config.yaml
n_kv_head: 3
parallel_block: false
init_std_down: 0.00458
lr_head: 0.00836
schedule: "cos"
train_tokens: 444900000
MLP neurons of a small language model. Each row is named by its layer, matrix (up: input weights) and neuron, and shows model dimensions 16-111. Each number is 128 + 24 x the weight over its row's rms, rounded and kept within 0 to 255. Numbers have three digits each.
Before each neuron's rows, "fires on" lists the tokens most often at its 100 highest values on Wikipedia text that the model never trained on.

fires on: " of", " a", " and", "9", "f", "6"
L18.up249:110156135131128127167147118129134128137155162118149136105148127137134174150140106146136072117132138135106177137090100124127091134107127144143139141091157113131120147123118118182136080090124111147108126172148100142132152099141137100139156138112177148081138157130113177159125116119149116115

fires on: " and", "s", "6", "8", "7", "3"
L9.up102:136114150107121125100092125154174096082136137116153157089112126101155144146147106110101128134132120143121177146126128144126127184162117133156106145118127116122100140140121100131172070152141146108079147121110150152150110158132119088120096133098082107090105132126180144119170161095132129166

fires on: "1", "4", "7", "3", "N", "6"
L7.up365:128064133114128124161119142163111112176142107118173149097148107144151117114084115148148097132154130148152151140143161088136086080182132091161113153081143136174134148136097157147189104122159148148098104143137114162113103135148096082126159118132117146109107119117117123193101142129111145128

fires on: ",", " –", " Website", "\"", " /", " |"
L8.up429:168152171088152149128154121143138114175143115111169120130137136134121137135113131105124119138104131104155157095146128145135146107136134104120134121095105124133151111120130090118155117143159126064114164140143147099085108143148133126155123127128161093074069090173125127076103139165122149121

fires on: "\n"
L9.up216:118133103147117082120118159087104143146098073155150102107129110186137120108092129176110124137113121095117161108125159159126134123148130145129113125123115111121121153155189117122140124128114172102145145104113087118143152148113112112131155128108165126141141144136166110128120106119105134098

fires on: ",", ".", "old", " "
L8.up679:098146152121135132176109163119174169119104108174091132159161139108078105110129149142136125172098127128075090123108187166125132106092137145135117132118113131135141102129154132110118082121118161094162145136143133119088141135102134126133135104083145153139150168135172117149083103174122118135

fires on: " S", " (", "fi", "f"
L10.up426:104095122098110155123079117088112144109145102095110146099097123131121135146131102148115122084125148113139125158070153179132133103146143160132128155180144147111171083141141098087129130111114133112157135104158113144157125138161148145135119123144123123144086138104061130119126162152129089142

fires on: " |", "\n", "″", ".", " "
L7.up561:112075154118139126136112116100109114122161103111142114126143130119139124102089140134113177183133145091125148161123158076135150117127077143132129135143138140146107096103128102106144097144142114169088135092088148135097130133127138088122160136116104109072121172156162141096168126136145119124

fires on: "\n", "1", " "
L22.up642:145119110123132134135148143109124129123136123129115107077123082126133106126137117094120120115136140162092121119174146146087128120100169141157107172106141113121124113122089149106129147150146075084136152119129137144192140132111114096112134135104153109120105135148147117124134125116193069134

fires on: " ", " (", " \"", "-", "S"
L18.up452:127114142069145127138110130135095146122153100183116110080107108154119134127142128133098114123170118128169135146110099163098124110151147161118121129095124125123126128155183149139129097149120124117175147140120127103126136125180142101122131192105134149097122127162159146133110148132136153108

fires on: " of", " the", " |", " during", " each"
L7.up634:148117105114126159107150164111120142094094103127118178157119122100157105113159101161109177117128085104138176102106152154153104151100150155147090154119132126123157161117183096115167130117141106130119104111132130111138142121091126112158179151132119164102113168132091132124132104134144125117

fires on: " re", " co", " no", " Al", "al", " No"
L15.up553:138120079120129105134120099131089124093162119097127116142097090157130114124138158177125131105117116123168135170126128141140113082108155152186118106083125119121131155147120165109144119141070167115143123118151175123118141118146156095133136132159149148068131108077143152133111081129114118126

fires on: " a", " G", "0", " |", " "
L21.up201:104175100141119122126117135149084090135148159164166150110141168131144154124095129125121161136144116172154136140128117150178142132098072157138118164131084151123121161117146133105161137172125108115124155138139108131124130115114146126138152137145158100161107133133164136134126128098131120136

fires on: "\n", " first", "ge", " made", "b"
L9.up386:138082130187133128117158124095101153134113141120151105097125137068117139095136101148110100090114137118105138123131118134112124119127134152140130113151152129103172118141092085175151133125110188223121149138097121112131109120132119145120108122134086140135123137119164114109127115093134134114

fires on: " as", " |", " –", " /"
L13.up636:105108111113132144143136119133091150146161114096105120153141174123146164113140140144092115144125170106154110086116135120120111130119088115149135144088102137149105122144116115147140135130141166127193133127091178133114148101095090138124133194081118122092120126109144131113161141099118104070

fires on: ")", " They"
L15.up211:122097130142134146144107098086126130128129121135130121159127101156145099149159143149099133167153074093076111169133142070155184102176124160105182168145144158153091129136145137136135105145123129165118142158137115133095116145143125130129146136131156140147154095141075117129118114153165150137

fires on: "\"", " (", ")", " |"
L7.up332:068082153118105150138103123152086116129125129192096127159123119112137195141128056144121138119127129111121131115145137159146131100100124128112113139157137099100145138153147164084123115116143117061090118094163114147141126125155126113126089115122147120136146127175126099109128150130135166140

fires on: "\n", " of", "=", "|", ":"
L7.up458:129089169101149131117129157137150140115130106119108139117107102111092131089104099122099122127094133189122074145123161111148146179139153115147097190128127157109142175142107108143108123185170124089148097089125094129152094093103097109160125108110112101159154135141142109159137126123117101132

fires on: " |", "0", ":", "ly", "-", "1"
L10.up503:102155118152169153125107163175138150119133129079126172121158112155129133106108122125101147112126107132126086061170137135138152131112213115129122127130112112146131138120127104113110113099148173138190092118128101100135108128123120147167129158116143116081078121098126123132153135142147093131

fires on: "9", ".", "1", " March", "U"
L10.up438:141110113061120167124094122129102107150086127147138099170115173119077108088098102106094155165126145111143123107134088135112156065171163132112097100110139135096149163154110190131115150157149117142157167172121126156110125156141131123164174157111147141146116101093111107074166157130120129143

fires on: "\n", " votes", "–", "%", "em", " population"
L9.up396:108115116144110167088144075142149146120148096125121105103127133130128144161101097145091151131123151128145114116174156105168178109136163112144150125111096115149145127095137148107118162117150111134130150140105170141101155120148132106068189134109131155109069113142114143146096192067134136127

fires on: "–", ".", " both"
L7.up500:126121156136125126145106085123116153116084116095160095121134111131118114102082134129153127109147088069125076176161094176093145124178128123144140157151106154159131109127146127157122124150119110133146107115116138138132104118159142102078106149092130158147092122138092172140122164115135152119

fires on: ",", " and", "-", " –", ":"
L19.up349:134121094113133132087158120168166115135103138104144131136149141041117157128102082133127143124113128123133137134155101110120172134176130146184095137135088140080093135162143082156094131159134108141155157175139115136108122138118139129107143105144079115097133140124126165108124165125119098125

fires on: "\n", " by"
L10.up514:077103117163089166114106113121107133083146127122138128103161130110085123088121162128095163179125127116140114118145113110090174131152115151157146132121116104114097189150135099152101095138127138145129127115128150120140099141116197121091086136106093156105093127113109166128156140126135116099

fires on: " (", "\n", " with", " and", "′", " +"
L9.up439:170117089146131131137113115135138157180114108170176163167120146122144119106154146136102130135158167123098160110139145151142116158108128147139084111098116104098125103124117116171104099169100124126111118157111112110147156123161105105131142127099129167057110114089133130121154166158138127132

fires on: " ", ".", " c", " p", "s"
L19.up707:141147094134148139135123106144151093097151148155132171107141145129119108095124152151138101117118147162146142165120106119087160143115145139192121162103137107073115127121132140156121120133110112132127145056142110161100131101143157128122161164106119119139128131188143139066181107112161120132

fires on: " |", " ", ";"
L7.up660:107116139150147127132094156150156117135107138144125107162138139069101140150119114119134124171124165105090101139149119120168106090092131141103179124145102188120142064133155125121084154126143171087164151160110080131117139130142138127119135077132120138143175153116151139116133155120117124120

fires on: " with", "7", "6", " –"
L9.up394:111123123136170116116182140152122128136115100101126110120121084149149135091109156180103094147130118128126116124127170152101130114142131093159150129131117131145118125123149117134085118098123111113120144113130123132109122149162153109149141144107059107090129139165108136096124085131119155092

fires on: " at", " of", " as", "°", " was"
L7.up38:121133155113114117104120141116199122150171148159111153128099142150132123102168133146098115074100115148132170101136117112124159116154134104109117129144124122103125116137086151142142086136173110093134079116113143136150116139166074111125107155126150082164146127146146105155181131117137123168

fires on: " in", " and", ",", " or", " under", " of"
L10.up351:110118118127133102085119146160150091125114115117148101108173109125106096100132089116118148170118128110129145131126088142128125131172147137125172135163171102117090152114095126131112130142120161136132136130172101108109107121146120123141109122149144145113135125151126103105131150108149061123

fires on: "9", "8", "s", " a", "o"
L9.up160:089163091127110157131096131124148109145155174136171139129141163101056146164093150110116107107134155144128107117096127089127147149128105135148140140116078175142149097111133158115120102129130138112130132138108112123163130112132113081158133199079134147159114151142133107141144121150119155130

fires on: "th", "'", " \"", "t", "s"
L15.up428:139154123135134105156137118149192100134161096144113146145131128091130065118114105166103145142157153132140088078088146088097129134151126165140125116112126155109116110151124132134076111114150131102157120090096111156143124145153071096112157105140142117105132122181108123124106150079138134149

fires on: " not", " for", " of", " failed", " have", " had"
L7.up521:140075118133118109131124094104160132147141079144120134137124165117152122116136149179115134166128141113111143144122115144131121129120130119053147146103126084125102144122095158112121118113107138087140163162099137155149067106136098156134153154136168104117138120145121104104082103104146165135

fires on: ".", "–", ":", " $"
L21.up160:132098152078138137133145085108161107152070125176130094137161137097077120131131104110121112125162139117119161080087135154084173150135129110142140129112129119115151141127118157122122153181082128111191144127142105158135148110121129121126133117124155103111141107063132100124139116128152138145

fires on: " of", " and", " the"
L9.up534:164095085120161093113132113142108122104156150146135154148148128115145141090136088105151103153112105177101180143133108161120094133110160125142141141135131156131080172103130126081109112135114145096142129165149106173137104078136110109105128123159183161093097148162148118115120120129123133102

fires on: "\n", ":", "-"
L7.up154:090135193130134146146173152102161114066161091141094179144129125104145136095126125124100115151143154148093081085116144101105167140171145129141103157115097125097089154108148133136158138126177135136162127104125129161140110112093129124154103135085144130167105125154114111097145133095117085143

fires on: ".", "6", "4", "i", "8", "5"
L7.up651:105144114157130115077156130090128088177141135184125136120146134095135095094142138130151154150152142146130110148154129185121153140182106109158113091108128157150143125125142099110116117167147120106149153113127101095162123120129129162174111133107122121070171149135141130104113135134122139083

fires on: " c", "C", "ic", "ce", "tic", "c"
L7.up572:118073121118153124127144150176115091109134129156128153097067153156103120112129108123078115145139106089142130153098135079104118161097117160128128152136111152145136179125101133111122152097102109124133126134169167141151138097102154139132131130119180149146096119169115081119107130130112140092

fires on: "9", "8", "7"
L7.up455:134116097150131153147134143152136101128091174170178095122140163125103117131091098139098072098155104120156082101142120124122141128165166137132107143131117160084118150154122147111168126128156121133113136158139082152116163122185117130154131169159139115108089134124129092116140140153145154121

fires on: "2", "1", "s", "0", " co", "7"
L18.up243:145110117151147111119103091120105149141135087151160080117079143141134125152125105124128135138139099163141153180125154120121083132079146133160160115123131115155139126137211172150083105108086177174123192132133133151134124149147161086145113131107124135143126163106104143128129117093111126134

fires on: " ", "2", "1"
L12.up572:151103128140151121120121098088158150170103118168099140124130078079107149128117108139106144168082130129091086113126145127128139121152123051153155162147116156143141184131125110099112126138118106116105172127086128175117158127107144130132166144116133123109146176148160143123117164153166130094

fires on: " of", " in", " ", "==", "8", " =="
L7.up75:104105099109108104120099118122100118118108154122135131143120116143151103096123154131090083140124119180108160177134110092149159136156078105169141138107131100114164113112129116104165080114079107124126108117120131094122161165152138128127150131095139114114105172103154155157115114160104130160

fires on: "er", "en", "é", "au", " to", " In"
L8.up121:165129134132158143094114153078148109131144159153114132112138127171098109115160153104140179165125158139165156105093111175101130144100151146102118107113108119156147125104122146101111119151107128121141119183148146104066126133121107112152135101117114125158098120104123108110117100111156107136

fires on: "0", "9"
L21.up704:157126121134133127110160087100129142130157134164117160114153147112106144137112109170139163101157172156129139089112108142144191161116106134086115127112105113111130162099116127101156072121148127088090109135109128100116198129113145103158103115105139128129103138158111138117095087156136149141

fires on: "s", " |", " un", " My", "th", "y"
L16.up347:164108086116130118160102141137168128147138154132140098135128142172126101153114115153140112133153114107173088117098136070132149073087148119142142140098125090114134111112132083161147107129127142146074159148139144136128133144140108121167175116107120132127116167155144136109178135080101131099

fires on: "–", ".", " ", " −", "+"
L22.up20:137089131111137114143101072103134119159121096169137104128155132083113118133167109118104128149162151106126111140133138168121155169138121130155144120133145155076167107097118165151171156094128122118104110153123126106115123152173138102098140149154160111122124139127135118123141126141123103126

fires on: ".", "–", " Qu", "9", " failed"
L16.up561:113146146100176140131095126102154120137120107197101091128155098121085098174182109117110122100093187134118172119141127133096142159124133107117135167117097136165077133122107132070117127127130133113150123140154131149117095099102150127090173145158126144096122116109111129111127099157167104124

fires on: " ("
L8.up55:110120128119178127114105124134160132139140108125075145028088196129163112164105126178113096131150099102112150125129139138123097115139123128098133133112139127096172120148142130050141128104127064127128101136131151122096131153143159133126101159127133110111107110152128114118120106128147153114

fires on: "1", "w", "-", "ter"
L8.up272:136124119137095110143156120120112096142135143156188166132103130109074084091136152116118132118114149143153094128191141119112112104168164144130106134129175139093168078168146143117122117115122131139141141134157103122109102104171104140098142113144162150127114162140106132109147166133109138134

fires on: ";", " and", " &", " without", " /"
L8.up347:121126103136128150111101110116105073114118146146131153133120102108150108099110129088141154165150134091157138088141159079127144100160160124133140142155109140131093124076103136090141149144146135127127167154102137158123095141064148135160129110114097145081122133105148135115105149124170149078

fires on: "–", "2", " like"
L7.up575:108148110170099130095100082135141175113124100131118135059095110109140166134130137098100160147087139105128085163167124136107163123119108133127128164139072181175104128152137147124115132133125139087134148132131131128112125142157127153112095164105112124162133174148151123129114126051131189106

fires on: "1", "9", "0", " over", "8", " ="
L21.up183:108142156138126143124108176150134138117135102099103171092138100121103108095154131157127115109115159148148125114135204128105142140100183109126147155123105164121125141138095110121150117118115148110114169153111147126110143094136095079115158169084131154126092155086144132145152141111111123143

fires on: " a", " the", " support", " of"
L9.up103:142136139146131134183132164055097123139079127137106138100117138144140131124107137160134129094131112125144091155093142166151103113117116162115121144138121129086106097093159111076122110069127082118146113103197131114122119101104123099156139133152165154129132154101113169120135137101105121110

fires on: ".", " than", " |", " $", " met", "born"
L10.up461:134151126099151131099134124151114102102114096177164069121139161130113138152169145133126127109126192136145124104148116149103150164140134154153143109115129094106127163136139167138097142167084135090107124128123097139109113084136105141141144143150133145115139120124128114089135076109127163153

fires on: " |", "|", "0", "6", "8", "7"
L8.up714:160143118163141148097156084109125102175112121120083114081150138145141139122105139129133141123096128101125126151128132149156111148109106086141130124141143138153107129122148113149123101100141137120136119122135086140136131118091116150187168163131081104065131103102149114101170095138116160101

fires on: " ("
L10.up502:105118135062138151137102118133112147100138109167103144101111119095126130160124107157101132136157149106131139132161154175113160114156126139110151146094159105096106135138084112107110107099135114094112172122121111121136141153195155123137106163154109164139095140136105151122160129143117172137

fires on: " and", "s", "ing", " alongside"
L7.up69:124122167143133109115093110139167109143108097078117142112113090137149130148142167113110114147166127147129118123169104113127113144165154126171133140115158133096114100108099140099112118139139095104110099165121115150150136169124135143144135119066119127147125131139108086135144217117140161131

fires on: "1", "2", "s"
L7.up5:123116112129090133147098135165173081149175139110156174105131109165099095106101109113157079136125166119145095143118130114159116140138138118176139111117146103105131069111119153171152117130153106143127131119145076090155115109133123117095163127127102139106122174148105112086129149158090116124

fires on: " of", " and", " a", "ing", " in", " the"
L15.up592:154127128122135145134149112164134068169121142151134149113118153133177139123140093118119080143108101126105169163101126105107126094119149112133105126106159147117128155112139106121137122115091138170084100171152098173171166079185120087142167105154175149137135098155103126129134068117107110087

fires on: " ", " p", " defeat"
L21.up766:123134141141159118083127121108145108098165133121135112085174139099137156122087131114119125137141120172141175120135137125127120112102113121123100125150118120097149135092140131113124145192140115094134152108169171114100097139084136090143134139119153092120121117100124091112109079090188112105

fires on: ",", " time", "-", ")"
L8.up365:119106146144177145118165123110150139120126110152115108145102146148147124116140138163086118182112102082089123123163120110156126094148137150112105146120171133140100097106126150121136138119104134162120072101133141096132133123132145155171102155114153140159122110081126127141050103122131098112

fires on: ",", " and", " Fi", "/", " ("
L18.up331:090115156124088126112110101085128136134173119126154171123092101132128127135147137108126123162073125166133161161129156115140117166116148137171144122160168106143129143101150107151103094129146156129137133117125127126080131166148089126105131136160144132110116108110180113098117168143151118141

fires on: "-", "2", " and", "–", "1", " ("
L16.up380:170132143184141133130144116116148142176091110151145147101149125125103141143092122128156156131119085121145131135130121137099177138157111102143108148113146113126075109121113136130143107141159124145122139121147101126138148155121131136130165140166143156102077158046125172162141129133121136112

fires on: " was", " been", " be", " became", " being", " as"
L15.up441:093114140094146111135133142086166137101153165152130097138136140132171176111143111133098145141124161122182130115131125143122173069137114092144138093082148093131112137117146107129130127110159118105173103129122124117134152149136133109109122118115154091127121108132113115103218144124109084131

fires on: "\n"
L9.up180:102115125116136105133096140165159156128136105125149160070170167154107107148124115136101150153132127112120109132166161072111128115122139133112141136115117164096088189129107129134178126158134093142138127149143092144116132131120129107106147144087117132109134143120166125118140139073133138098

fires on: "0", "8", "9", "4", "1"
L16.up206:158108094123127144115130126085099116119168148127121119143086144114124139104101120159112129134125155129098111137089125075112125132166124083148072104167113127110117134125108122120155118130166183111086147098133144114113155171148158085095169150125141150160147082100133141123113085147094143131

fires on: "\n", "==", " by"
L7.up473:127095117177067115107157169122145149121109105141179114122082109151145097093137108150100099100173155126104165112129115112124146111122127124140103155121091109121140098122152102115148117159086156143144087143125112103115159141125083141094150114140147138078121135107183135131115080115082130080

fires on: " and", ",", "s", " early", " the"
L18.up474:148082130137105160155115151084140093137149143098167167153109130102124159127154104095141086169086109136140098159147116160112167142115141133096127119112152130144125135117119167105095122128156126116112126168093137150145123156122090162137144112118145138125140140105115107104111189105110165103

fires on: "-", ";", " and", ",", " ("
L16.up731:125117149115129139111088126155091095122167103127145132118141096104125130186118134146111107139147084115111140133150154090149094106152096085168159123144133128134076106086180173127134109133137110114063130140135141166123117173117100151149151098143110112127134129110121128143153125085156142096

fires on: " as", " and", " the", " |", ":", ","
L16.up132:131137112129129131097159118146145100137161090100127124134147141134143146154128114145149135146090144118123151111121104121105141169135117159111088122096094155119111132122085084124121118141126124091166143149160119108104121133082123110104130178091120157094144104141140149103147157163105132078

fires on: "7", "6", "8"
L12.up101:128144111135169141118131139117101094118128107115097130123125127150091126082131122144111125094132120119139162117136130126166141130117134098083125149165188159126118139108132053143149086141144146117154160111139108132138171091164108119123161154108071123120120141163123131064134128088130154119

fires on: " which", " that", " not", " to", " only", " what"
L12.up40:120150098102124103175120104173126167143107153135087144150138101119172107103150114134101127127156133117175130084128148157104156098108146091142131142114124094126171127146152093152148102118134108115169150119127105153115159128148091092129184116110152107102152127121136165126124126138101162154

fires on: "9", "8", "1", " ", "0", "2"
L22.up703:135143126122172163165055147136127125132102115124134116108134192137109133135095122108098143133120105155148111116130123134152138163154148106131157101140105122080175134123111139132123155084131136131163129100091114182116132126125108109125102150153142111106123144116114127110133119123131121105

fires on: " Good", "1", "9", "0", " Ka", " Do"
L22.up242:108100092124132136155119150108106124132066155112104129110102120151111141102112090107128134131164149124133091111086108103167125073149206126123123147149125127139155160135123154152107128115136154122185105101125143158136098118177156090114136128169121181144140127183157123118144131139119124133

fires on: "1", "9", " Mid", "As"
L22.up544:079157102100154111150142136113156085142119131122145097103102183138085113222129112139105113182123080125142108162150139132083157112122138086130138125151141162142116112160141146119143132120089140112133164109144143090129113128120137108100098149128171178156148126126107133127137137095121117085

fires on: " O", " (", " name", " I", " of", ","
L18.up122:081131141134115116091115110125132142110162148124149155125151068133152116116095107089149142185096110113123089141146159165088134104168140113156134120130137106127091164129117113151133138100140128121097125090205170134083086106149124121133132132161143152101135109142155145112160144146088154126

fires on: "\n", "bound", " signed", "ook", "coming", " appointed"
L7.up127:147091098107186160143119145137151113086113136164112084102119126068175137161088099111118161163120169135158104123124114091116157130106175130150141138132137153068146154093130126139110111174090118154101131165133117099131158165096111141116156133143070160091170134153099118100139119135158135131

fires on: "0", "2", "1", "8", "9", "."
L13.up749:121140107115151117091172111100155102147128156142124175154126126105148111157161111092170095087152089070143158120101105132132146094086104114131123145111084123168134127120121129107143094163120089142091127126145126120126162121121167073135142141111121102158126134116126120087134105201118141128

fires on: "\n", " and", "0", "-"
L10.up730:177145098178149146132092116105137103139144122143091133101117080135155128175104105108127121143120145179174097116154134109123120217160169155148137104106164105129120116127109135137119146149132117125124161128159113125122137180128079113116178128149116141112100178109112136109149122095136145147

fires on: "0"
L22.up725:118141115160130107106153128096162100165102120133065123144134132136128161168135076124118120095158106132115136131116127123141163175128109095111106137155105106138114142114117166106123090128134162088103136160139137093143166131104139109137121131110156130161092128115134119109101088157092155146

fires on: "9", "Early", " born", "our", "f", "8"
L8.up314:173110115149134136128102123120166116153141134185129125118153145134147154163129102070118153167078110143143121150133143150078129106127162055127110121157121149134139164124187113153088093131159110117145152154085113136125122101119170085120112133128158118121123132117093153142143122131081146129

fires on: ",", ".", "–", "′", " +", " would"
L21.up543:130188146127123101071115161109155102119131120177167099086140102063137121126109138117095133116082123137102101133164167162151136145101158156098122177119111141144109109117189103148104144169113110115159117127115120082164118169152128129108123123094115142139107124113140089095154122121095168149

fires on: " of", ",", " and", " to", " in", "s"
L9.up114:097132134130097133100126106132152125110141124137119176120151128094147130098100090158110101178104101120127115112100138147094117128164099103134132168105146110150121148120146169137127106165113079092116108145135107096158147117149145149155136134149166149143204091192132137114124091118097113120

fires on: " United", "te", " Website", "ke", "y", " Ro"
L16.up86:156137128138105155118132146120099151146101129170130128127140140135090103140113135097112080121169092171159134164120109140118131145136134182132111160143125133092109123140139141161129109152125156170057187077104168095105114137113139104133118125123117138146102092102136119153124162141104167107

fires on: "\n"
L12.up366:144106138133165155114106149142125137094171138120130122110144094106093161112124129116087155161088138100142124138110172078129147069094138154150146164129124134092117152137107091164127086138157123115142147138114096129113171157120160126119137124098143134124104142144136136114151111148133123121

fires on: "1", "8", "7", "9", "or", "0"
L8.up104:142066148115118147156094135164108163142159128123128119108151111093168187109116132130121107093153115094119124131093189094112144122119135138175143106111162139121155163148135116128145079115152083143163122138146137133148073112104117107160128142103174086149174122129115111150133164136142113124

fires on: " ", "1", "9", "0", " (", "4"
L8.up143:127087143121140159173059089145122167111113137181084117138143166129133112125115149098105140181140135135119125139141132120168129092156152090145153143098120111099147176130084139146114117117111132117114112127094128135116102133120136118142144109115139116072141128129129089100106129079141154076

fires on: "1", "9"
L12.up766:185137084153119124133158144107115136132145124135164119123107144094110137144108127152089125183109129089098080124119134123084118106094142071161134127164112144126131143160139170127109074098107152147132160125124108139130163101157150132116145126079148146171163126154102143135098135139136128146

fires on: "2", "1", "5", "9", "8", "3"
L7.up27:157112174149116115170072081112108151083107095143092130114075131171148137138130127142123142116113091109101102180174105148159152132108159110170143136121144115102096100098120106134138095175139115120177127101120115118113099127119128146132143184137147095140120166166176118093119137104123133110

fires on: "9", "1", "8", "0"
L21.up502:111133059144112129144103130123097129105092145115130115136135120144101172121096114101122122127155137129165147143101124090163151106146144141160088140161114161101143108147124138080117138148131114124163104143096092120094132125162098113136104137105141126109105111124114105148113162128172127125

fires on: " to", " not", "1", "7"
L22.up176:119099099122106135131136161164108118171157124151110103119103125141132130107127143114153115102169162108134130116160132097095174155119146115139136138098115107122124153113139107147109054124105129170178156136120107135120131163123116081099108094061161157113164120163172120119182150113134158146

fires on: " ", "0", "3", "2", "4", " the"
L8.up37:144117108123115140080136141116139156101186121130151137076157119115175143136162105094105174135112130102163130096065188133113122097113141114139111110102131127125114125079131147090163142141100126119136121103163184147139157095114094115147152124102118099140122115154129100108120125091126142081

fires on: "1", " ", ".", "2", " an", "s"
L7.up450:136095111129141140140117110124123145145131108103181105161153143140109137098135087127076147108131113126126099127159137135147134063138099132132131134094124148125149151135124136096133110164139133129130119164122137158095142118157165097149170153151148119146084149099099160162135145182143113078

fires on: "0", ".", "-", "6", "2", "tri"
L19.up412:190081125111108130120100138130130100130142153114140159133106131085113107102094087143113108172122148121133121104148100134098129127124132097172143120138140125119142114107115104166160143142134163113100116126159134124144128179130118138101147112130171115114161196151099126067149133119094122124

fires on: " Do", " No", " do", " no"
L13.up26:113110142093153112133125127119150133122135168126135116134089091113131116110093171133147104138106108095126073172159094102139129076146153115156142137137146137162071108131084156133155095121111162125138177099131122120129135154162136081164114128119127146117112126100119148153123113177131103090

fires on: " |", " "
L7.up375:110118112106132159116143168143110089151136125148149104098166155092107178185133089120122147124103144115130096157139095110145120136125152116118113088131144141094152105110144157137150153166140161082090106149094092126100146109155112123157170116149144100089145080089154129089100147164105120118

fires on: "2", "0", "9", "8", " pre", "5"
L19.up753:108119126165092127113142085134114104159119135104099134108069147100102157155160154089111127130135097122135148137159117129127103095111106131152156134111118147151073113133128182148125143113143125106116152114147096156094069131132145086128150186109123187130162138091142101144110141125138157101